From a checkpoint of a small transformer trained on Wikipedia: no biases in attention or MLP.
MLP neurons of a small language model. Each row is named by its layer, matrix (gate and up: input weights) and neuron, and shows model dimensions 32-223. Each number is 128 + 32 x the weight over its row's rms, rounded and kept within 0 to 255. Numbers have three digits each. A neuron's up and down rows have the sign that makes its largest values positive.
After each neuron's rows, "fires on" lists the tokens most often at its 100 highest values on Wikipedia text that the model never trained on.

L2.gate522:163111170137151133068141127133149140110097107100089108163226092180147134107132088111124133111152081121087143137147063126109131130172135140111129139143095148189088154111108092144166098161140115163132128153122147153176179070121118090174137159133112144165146114145122144104141099104180140095141143175062173142159148146123136109158115081057091165138180067125123145129128135132108088062201151111106125150161118099179174115095128104125136146134182075116066125082134161090100091084160120144143074104105148129123094115175106099109107190078171170109150116081205123098126156122157092115
L2.up522:121183137133165137144152098079110116133115092127173138141126065145182159077149130125148112132182182067062085139141175122145102122184098104104138114142164125143193146120141098096111076164137088122162117147093119160098179099189114167133122126178171126166076080104125105106117178116144140102170195142118176164132170124194130143171065142144126143087094158092083131127154098126133107089120138111151142145052116142139138116097153189101134123137122059149114093208087141193167126164115117131140131112145145125154165193153093148112140084154105122146150144133129164099131103150115186120
fires on: " M", " la", " m"

L2.gate21:152145116127149133147156161150052146135095130169179143111132103070168129130158154160153118093166144159139158136108132137135100161135135085191050089066155147183095130151141111102185086109127142136135111138158147167167116167138101117102138140181081193070114167146127082081173117098083170149131189125084133084131134159132107108127109159139083156108125158087115136129140144129114110112081082165151125144070145114144117168145139126183158055112165120078153097159113118150146118119213119158118125167086085156146087120172083195138081126140081123127148176098154141154139098121134146172
L2.up21:144160128065173137122118135135122139112137142178115188097170119149157078162144089131173137151170136219107116094125128122190117113126137089138129095146185088140143144161131148168115145128089137148135222184106127140133158086085090121094061126095124127150117163112158134106123100131108115144120054112145162101104093120164104122112148217143110181139136086128094136084140147144101059088139149148120151085130154146073096147148125094085083144108149126079079095137168108175127086185096167099137105178097070146105162140139125146100090147070151078142097184091133149125143097145202117076
fires on: " 1", "t", "tt", "ko", " 30", " 25"

L2.gate236:118091105154114122137111093103107055134127061134147165186147092116129121081182077143120137157121138146102108154152140141121102075086142117096139188139129156117190146157125125139076146213088115094133121148129140136067240137103112183115122112119123176100200109137179064074097144199143143100099150113135109147131192159093089137135157158103137063150128126185150121118135104130119032111156161122130133112125116160098185137105055163159138132179121164150093122082085169149143115129108136083158140187140135102149151147168128097126169102107147182135118129178158146216122169153101145096
L2.up236:182167178139102109108077134079139165137143156154101168108117085121055120151117130106153113104156098099072160122082125142107098168126139076182213151170089057063118100119115107118121086128119101123136124134140091108172083086083137094134077124216099136126171086081200187113086077172090154117123111102051156128149107083117111124145111158081171140142057125084023100133159101117091112144139105061103134135139137106086113135119138105095124125084130148081177116160160155151152139140090153124128072093093113151103131085162150150114123123176123085109150141120070154147134099140129160146
fires on: " do", "be", " Do", " can"

L2.gate290:116115142108144136126164166128117134137142146127086165183172160122130128143167131215132079144194065149151084133157125183095127107127097048168132142114123142120112174101156148169149099140128137166191133134169153119072184113148145053130140091112089083144183069056153120160156166170109102090144150094147138121125147165099142135073079116135119158155102143128148142113097151171165072176183128112078159143168099163147126117163070130133131088122104146147131098133097174130075148133128076146148133136132130129127116089151152133169106062090104132099089122185114168116125191111136183103
L2.up290:177144144182150152082130151110105127127101173080137141163087106174132149085096044175089102143116098102100130127083200109123139146155118089105151185149069102106060133090068097130122094129125130142134118108207120106129179109172106090144146122105118171114115091142101163111169142093115095117178122167137076112084086132113102162134132091095133133100137133129198123122118125092152130084216090151120145097101098112152187119137125148126143139159105073156149114112174135119146163160054148098126141129145102092109081177154104100163154098205151188133092109105162176116113173168085167091
fires on: " |"

L2.gate563:101088109134078164137103088127083065103115152140134123075124105090154183093165077118165156095121158147159116112157106065104130139130132128073115125189071155125163181180098104096141132087119175113147140093119107118138138118115111157126069189077077135167141094107079134132128111115133158113150133114104119099175130127107135066130137087120158067181075123127157165074071118109158136136123062102113132150084146120102134031142134149185112116164139136114187139181138133156125168113110148099107053118150076108159115054102142108149186148065090157134118118113118156154059106081190163116
L2.up563:155126086184079166148105076122105075133120151130144180118116138130037137076119108136170178165174151112098140149110110179110128087092114174127121165100097127115128155142150155112113136179135065132176131086054137121182104161232079157137089123159160146141086107162099120053180165116162117162175123131083150115141146119068124164134186118095183133136133175090104159136056122116094102088173110099157201180165059130084096110076131146149082070144136180145114135154140054120118163161126144133082139166121127130112164184114123072120173103218090108096140113127161122112138108059097107157
fires on: ".", " University", "\n"

L2.gate70:140086101163087124138157147083116122176103127060173183101098143149098156116071102151187140101142073138128106155105129191090170086157180067110083087122066117158113146053128130151139155107146151134077108147109109128137145123089115189123052131152156100116101075130149117133133160142193087106110122193093144069130113149150126133103146081156091154169165136143200173107128104131161111085118127125093104103131146109202115054106089116098070118134151118123116130159123161150171184114134093136093157195145075157145108101145088059106089116094106071068142174154133120070121089129097184094
L2.up70:100128107127117183159149173095096140207110162124117104151081158157108108120151125171117142083127137100123069126108174123166093109170119139116164110126127140099175132108165126168133163166151133067046180092142141163073136096128090112056153137163070138063171121137129175122146101119126146163141085148044103145118162133140132098122115120099155135189154106135149198146140113142116095124136221180065151153115107136131168152154130115115172093148098106110119087149110087093104124127150151093113058120117128101131121201088148119015143156161149109144079151111184089157138099134066131160
fires on: "-", " &", "/", " and"

L2.gate454:130182106091079134149113163104051133152129094148133145133150154105125192128153125118178128142113085115188124098122086108173115097112118118180119176116164138096063114151083129122172123078131161076148129185122157130167129161132110084118098135167106158123066129192137090162139092175083116088146140115155114130166122195094088132085155154174120081106153148037119156112188129126154167124082113159050097153138131109111149128114139122172164152108102129062110146078088159150135158128149163105127126145109123124110123135083161177131103114169106102166161115161131175049097098062133124135
L2.up454:110107143113154199108123076143174187149124131109112158130186107095093104142157116095188176122085117155103133161143101146137125141111177116145131046148153183133115141138101098081132117094136145122158156158059125191163132097100136080182128146100127145150118146183119103070091130096133122146102065191165050120097185153105089134118168152097069133170198094161140119123132146154124112149132111125133172117097138136068169125091136048179153135142130121109186150175106147085052174104104166135082135164148082163100113153157146063083113126165091101117141096096157182100131122175143137173
fires on: " 19", " 5"

L2.gate179:154137106088141116079156130128188159144141140106113180120159126126144108094093163164115124114071102132167094163203121125161125179147128116115131145169118127144108135141136165148137088126080079096158125178128096105142137131076105119127170183122097114081103094145126053136129143095179168154186139123136156104168097147111194065179101091165182147101121097100079156125146161155145106105112126164116119092147192097102203119157115057083121114101122195148171127062128103063119109138185143118115083145131172095087130143219149155121147098108123168091171148099176141159086141135157095114
L2.up179:165134052138205126079130154162183130091142089191138115128106074168106086149187075097136170166178140130127119168164138151197120078142109142080085139083140128138128132111231094103101092146063107083111144140155153126123136119099088048082096177101093093187077114165147119142150150105101138112167136153123127064120146117135126107146149122136159106132122116102146115073148167090098052096101100130181143102155109124062149118125115162061101150161146134099142146099106165117104108082081152100109168137169043137138157093094185128101095101161122155159101115141143115149082158105135123064
fires on: " m", "th", "k"

L2.gate337:158192107144094164111099126130134119086174098146095151177170109054161096182144197174123115122162098161181127124146107084143128181157175177132133140142127156124051217132141031105152081114139155102202166146103148130140200177116113110141172122170106160128086089142113090150129135113138125108191149117117152087141141121156129117122142186163154136126094114085112197140151188125202122134173116141109070169180097135122069080143098143123131104140136148067151098141112148156118138055158100105140093094135090121116135125149130154123085102062164133124115132130138094092139151126185153182
L2.up337:204134113154063180136108130066101170141171174134153092150150115123164135205139153091144144137176119120055086135128155152137124126119089145136133152087115134120137157164162119098118135161149108116122082104054158137114160089157137155164119097115120126160180096166136153138097164083102177133145107136134121085106144065134139109116142165163172104119089138171091161179132142120118055110151209085074079151107160142138115142118197148084118111140153105113112105198153111141142083168057114126096163192083061091124129119076034183110121161095104167116092148171137112148147113100212121122
fires on: " Bo", " bo"

L2.gate654:178105126124143147105135133154134153131084125162160203158106156099114107141133032145135154148106115186168149174107110123122123089125162113077110079117110134162151150201136135132128142101108106000137165123166144117105187079115138107100163138129061082151128138135138110075108156176125130096133135166143122042165182128131113148121130126138221138105135078137134129104107106107131125117102169138086152091092159146153117131134164122113118108155135140131133175153177105141121080127158086073079119104113107187136065152102153134130101140106100131114152179108133163170079159092129125070
L2.up654:110094107113196141121079186082107145123180098176122092140122131199098061142127114137123137131125107107187110096121153154082106155086119045149176168171098117140117116099174153178132134149129129117124124110103095081076115124168100107106050112070100163131109158110145162084125136108167140148152146127180145134188129140104184169103056076166132119105099137191144078160151117099087090103132152109164109126084138149112118114159092167079115095103149169119112165161169107131126116138158062164145151154135106089138134142136119157087195125125139123116087150187140170144124181202069126076
fires on: "th", "ine", "unt", "ip"

L2.gate662:083184078106061169116104103129119165159083143094078097096122172176152059099141130150126126126137112126143116152128125095089123136115111104108128088134043170170148114044138148127174114123043158088204125155127177107099175132147088125135153125098121121117140106170124128135135129142136185059138081093169100088132145155099183125162088130100078200154107157098132159147107101150101070140171132123138138115153115104168135123119099182116134098109120052129118201167156132237140163099131109137113123111096078120151177088117110123170132133106184110111137104181130137120114182162197171121
L2.up662:135092098166183107116101167141133100140126179099077141065140104133133140137161082177095104145071116123127172122129120105095176128191087082142109123141104136124067105116106097115093086122133117092127143070135139108149079103196130088147154077143140153066124059111133158117117185151125124140118157186161130171158183148038103129067151089081153111095106102127189160167093121128188143149118112137130133127103139098175165102124116141124135158132126125102152118097123191107106144152149156170129116164133134132016121146154120055162078114116131147173092077102147126128104132191121113134
fires on: " |"

L2.gate574:132139150144090161058153151114076119054165091081120156089134107117147061059104066145102140174108084174155162084156105185113115154166124114136148133135134108135092129166188180105162071097083183133108139191147093102117148177082162154170122207102048156127146138138152114100161131121131156105165190151141157152151147113043155124136139126094098095142093084067117152162197145159125088121101144099083139097177118058139131184119122153143046130166130162170081131108095137198162127106074098129136103134096123107155133141130146160116142130126107177142117121128139123117093151150128120115
L2.up574:128125132137141118075105185178178142057096145144140101135162121098146137132120080131170168216096123106151117119110129065184130170106135127133083092081143110173147122115087158135163184100120122150116135122079129125103108091077126105080077137095118104112135135127137147076099096092119147146139068124070103099168114112137175130124166065118106179132130062104072121167058162133116122102144105149176105145125130102137166147111105071106140148165161122105075144094121201087118143186168135103126153130168137146181116099133176155077047160168227075127109136124115160126139096157098172096
fires on: " some", "er", " several", " many", " early", " game"

L2.gate116:126075136133112114079102146122062105139120120114128117140122128121197131114126127152126162119141123127116102119159084161171157096088152087109146076159119188125093108151121136064171106074103117121141196122136127107075136084093047118129140102113062183163121054161190143144118171105139142104129144137086115109129133108067159072168204136133152139139193137110082134105157143181170089147146177176072159130137184133080081137067168104128093100183134152027110137183109107177114125134102103141120141069151095120121030158130159176124123130078150114088125130110140088150087091139142127147
L2.up116:112127108092086145114126084105120108146086149133156131120120148122149094153121086111162189111217145150115131112139149077117059098120181108155163144108151170074134129149107077093070157079114083168099154137146173142168115173133131104161150190095066136097134103137134144157111148076151161075121109152076093143063128103121115076152192154078177126119127133095123148070126108148098122107143162161134189146109144156127177144086150137143090147136153137109148124142139141190142076108131130124149206087083147115119148179123092124127140160120095064136093209131154172127168107079135120145
fires on: "."

L2.gate404:066142084133061160110075136115155120155150147151143125116135073175138134164140138204117157127139127167150137145164121151119156133135149106107129164087154120127126094077171153077208107083088117131099161156112153113084115138102053103130158084140129186112088094170100141112097171122143150138127126100102085164157093157112116108116196112140113189104171097118137193129108157148151090091165207244092122074120089102175151136084131150146141184165083111061135122155158128215095119129155127128156102104143090114185103145133086117121108088101163120082072125151116144183114167122099129104
L2.up404:077140081064138144141091091082151142135137178155125156077132104154154133142199134102094176048118139137161144094112102081107125116155078138093116092202135141077181129162114082132147169126124160168069141128168153176159121165143117119142135149178066100130163136126098097134149124042148126166163094116104157104101104119197157100183123153090176131107125104080236130104158111103121148114140092100176113124097150090116133094131131147145109124079090177068161161146107179185116134096142165099095104050192142108158142151134145167135140146085106142111125212152081168126114117113130116118
fires on: "."

L2.gate599:118157139153138115131125077165119107064146160118192104084199153108149121124133147107143111116110081125166119161120121024128165165132138095126098121150108154085120136139096156134106090137119136106205134151132160160133123189139103131103103097085145112147140134189120088112108093158091145119127090132184138135149107154112125103160095057105104088137117093137112196168164140139139132162097048124116166174211098135150162132084178069170155129105115091174117165103062168082178109081168105151116110140117162143074127124131085086093129115162086157110163152101121127093142108130161092124
L2.up599:161161100100155146126111133107102134122099113147162051089181109115133129129114121087145147112099173177115141102124118137148105133131055120143125093139174134123163075170196119174115093106108105153161140163114192138155115190113074144125145113150114087069128124174150145157139146148152084123130174089131155180140078035186135076137127145082127172139108120124134125180158101103083089146133086179145176094136155079109107152058160100168126103119165126142062131188115160115154087132077058135083080099141050143075072077144102159114102176184084131144143158094087092096218133146099129090
fires on: " United", " world", " Music", " region", " country", " It"